python train.py --n_layer=9 --positions="rope" --attn_scale=0.0884 --parallel_block=true --beta1=0.9 --decay_fraction=0.572 --final_lr_fraction=0.1
MLP neurons of a small language model. Each row is named by its layer, matrix (up: input weights) and neuron, and shows model dimensions 128-383. Each number is 128 + 24 x the weight over its row's rms, rounded and kept within 0 to 255. Numbers have three digits each.
After each neuron's rows, "fires in" lists the words (lower case) most often at its 100 highest values on Wikipedia text that the model never trained on.

L3.up575:121111108126126094129111074116088119143087113119147100142151124101121153141123138113132127113029124081164093139100140132144120130116129121113119147122133089204158163138134125142153127123152137120091122136137116152158093126142120131161102132128121116143146128093099139098078116140117130139121106161106137124163121156153105128142104144052124140118123148112132065126107126112105072139151092148146070122148125134136155089104153127069103125130089154163110097114099150137109129133151093083168116073119107110171109129158143127132114133091126104176119117134146109158141140088137084119133139157153117139178134128136139196112093202156148166099138134160125133107104125137147112129099117162122158133129132139139159133137119129116127130146161145116134097125111127112137172118137129
fires in: "gourdou", "such", "jody", "one", "result"

L6.up1480:134120126124094141133130152092068109176103065138130129154124139130105144123130107162108166125110079165162146132119115105108125082132062158146116122157169097145157126166123158072123140129107112152109121132121123128095127093098124096134141176136153101132123082149127089128119138135135137120153151128095134102099139136138147160114103125100121062171131139118090089115103095115113179122105166097144125076094122095185092136135132134172103138125144133083131117168147103115136109130097108136078090118122129182127109125104137105125170112136104171158144144100122174139150121112111137106077140146114140134132116100138110154098117115143073135177123102103137104149141096156124068105138133126102125114176147126128105132116085112104118127125082115144129124182116103136090141092115149
fires in: "as", "a", "everything"

L6.up320:124137138113125134107103091127101136145133108186138142120121129163115147145112112100111104089125129077172152113110137136099085126116146109158162093131145100145122109148077132122114138140131128095083125110134112104125119146123149113130145142141118137110132143135118151102116104181130127097104134101140178144091128144143141171109145124107093115143133168173145115118155139069119133133111119163144111116142139151168107118099130108123124154149148095112120123122164127169095165090140122156130139143119097162107147137088071082145133121107118136122135194185152148137123122133075129118083164146160133100124111098104143112119126096122101142133160139130168093106100116140074130108145143079128083144156135104150136143146122126143124093073189101151122164128122103155164160154104113
fires in: "that", "as", "to", "than", "if"

L3.up327:147114129098117173123108137107103162107107176124136116159120087129121140101180089111119118140126122162157168087085117112109137138128121119113108091141113154139136112118159157123137143119099146141079122155096101141154118108109130142129134127146130118121185152145098116127121143142147134132157099110083173079138113136123138150129109130149139109125159154102137162083137131144132130126131094119119125140119107109103138116095124088097106093118161140140114135091107107098093124121123104132151134123148131156147145118104096112128121129080147133098138063109106090130175151130108143140129160151134105074149124090156165117064162103106128147159134132064168165112180119140140125154138134145130088109106113129143094097091118085130156101148111144116130131139142143129158163142182108
fires in: "or", "but", "and", "even", "nor"

L3.up1482:130102116120105096166152120147148126156120131119129101164099151161108107092105112144125133142103131103167134132121148125147106132133152118136081141144097104141127124117103086136161108115110126109165187110111091130147145117123135113136142105160157165119137095136136074070134101132119102156139104127111131109119112115113112159136129147141149119117122167083134071177116113096126118093131117117143139109091103132106143134138111089093133106126109139092109118103099129106113115128121132144125183106129142127139108142144109151173127089125119138135136158094118076167151104129125168137114119140133113139092152152124133157139122114146109092138089151160111127148132115176074151084148129130099145135119118138111118145120142140146113078144117187125105089128133126111120090118084136
fires in: "or", "late"

L6.up730:151131137104085157131117146140117123138094124127157110144143114156089161172092139160162156158105114128148174171138147101104166104115121125115111139133097123143147130160106100130081121131117148116125095139125097121133134137144092107134151113161117127105161116131107113164118129126145084126138114061101127099136163169129096171110098120099147138126148136164135120125084171095093139143119119098141105164100082125085133091115079110160120120165124101142112148139152143132111171129122077148100156171138094168098169081126117166176115141100102131114129137146102189148094157092105144123099105100153127151140123107129135116131125092170138143151122117125102126090131110109137157160153112113122090169088128105151111134161127076128135123118114123156136142124104143131087126149155102
fires in: "s", "had", "has", "his", "a", "scored"

L6.up726:144133108128132121142117155168110100107124168162113130166144130099098122120120064163088111113167115147099154117135083113114137165141156145142109162142144067132181143155134137091106110143110097119096097139116122148084129118127098086090128128129124132156158114132142131120141140113118133097155101145079137102143151084134117150147121140125116126135152136074106115103142155105115154104088127141133125180099128113131119111127140117107095187150078146142164131127148155119088115096113161131119137126124149111099125121103147094128105092112131153154128124093134114095112136127119098147131156149133087128128133135138128118135096105164117158168129131104130131112127112153118128138126113094160123164164108130109123081122143165152133136087131185091179144090109088108116140142136156
fires in: "one", "a", "any", "some", "every"

L6.up1643:136146125128096139120116117105119144128118130144147212127148140138085117140135115114142135135187132130117133107125174140140140142079113092082129169099143132137150120159143100133131135175141127094084133125116151125129158090137122182128162181160136125120110131155136135080136112120075127110153106120124142114173126157122120123139135172107140068134141144176143171114125146102128136145108148099171107148159137117167118109110096104137131118120157152111133132104101136196131156094118106131141101119129136117165094138124137099143128103155140117119131083118149135105104131098151121112119154119170087131138115067108144181102134120125138149154134134154092088128145110130116158117107134112147108142171101101151088146165134143130161108126142082103132144168102106172097130122147142
fires in: "on", "a", "not", "once", "kinnaird"

L3.up1991:130147130182118166119136136118121136100219157130099118113135176113150132124089130125116057134132112094121152125105135082143113101114120137145140139120108115177150152116144144126163122092155149094114134185152125157113114151137143133117127086137165102085141103127118122143080113119145146094079115099139132104091150170111106112133135126179137141103131134083138075147133087132133116164117146141117126133117122117132153119115136200134120113154163140188100134104106110169155146173136160099106137100130111103132110159100112128071110151125131129129092116179111133134134133156122118126168069114161116122101139096134143104152125209102150105145108126146128112124156113119154122168113108091134132115105114152125119110128153114128152121086123129162112121110125131115143148120163102
fires in: "other", "building", "what", "least", "built", "category"

L6.up1306:140110115137116125180109148135136108116158140120110127118114146136107107149145097098118095148118154116129139104141148145101145147172116128125138127133113113138145166171091136129128113138103092142094137099122152148136137161147043088160094135131136140137122082133152097137138132147141106103130127104117161115133125116118179116121096129117110113145158117142075185086130140143067123128151143153097119096120129132109118171101093132136104159106109129146138112108123117130134145108150121116108092092138141141136177162152121130084123116136149123162140087120129114065154123129150115129140158104169177095103163115140119128149120138150116123101142141130185138144135113123163122114111106089094136117140114105119129119197140104135173154109146151123127114123090142130127100138131152
fires in: "because", "as", "since", "however", "way"

L3.up2025:128107088146118123199123111115158142135065032119134120108113166134089124127144114111111118119091152146160158124147110124150126124162133131089087127111132115189118174134112086142133132121109081183127114155100150125132113130134158128107140124139114091137127135127114120117143100089137100131139094190097138156124148142125162166189126129133088151140126130132092094104130151137100132133090094133142100159120083109152141110117108125068131103136113121147144112184170135104150108132134124101144152086117120140135133148162147141150145148132179130162166139143115163148144091132090132151106141154170149121155145137126136140114102106142175126100145081145140101137124111168173134143090098138134103125119128148088129140134099111141104082155121166174097143115112172107120130111129195
fires in: "high", "before", "later", "subtropical"

L6.up448:118119110118162174144115114165133127105154108117126122092121120146106133086103119103073135130120137162127130138149101129118142137118097110118101133111166131147201172156152101152105157127171096142117133123085127165158150132138141117110131140156138138093176099112099121149162108151136141154096062088112123123092155132163136140108133120100143100128123113113165152131113119125147110135103121138137133143103114143145149161119159109117121155127130138138132124109103120169125089132140108144155138117135053143120094135146137126143100105145153154132140139124135141124115075145126134177099106083104125154149165136088153151139123122120107142171147171115149113098177104160108117101161173122111117115118124110119112129138080136158125111135132115087113156119107138121098121123093089
fires in: "to", "can", "only", "all"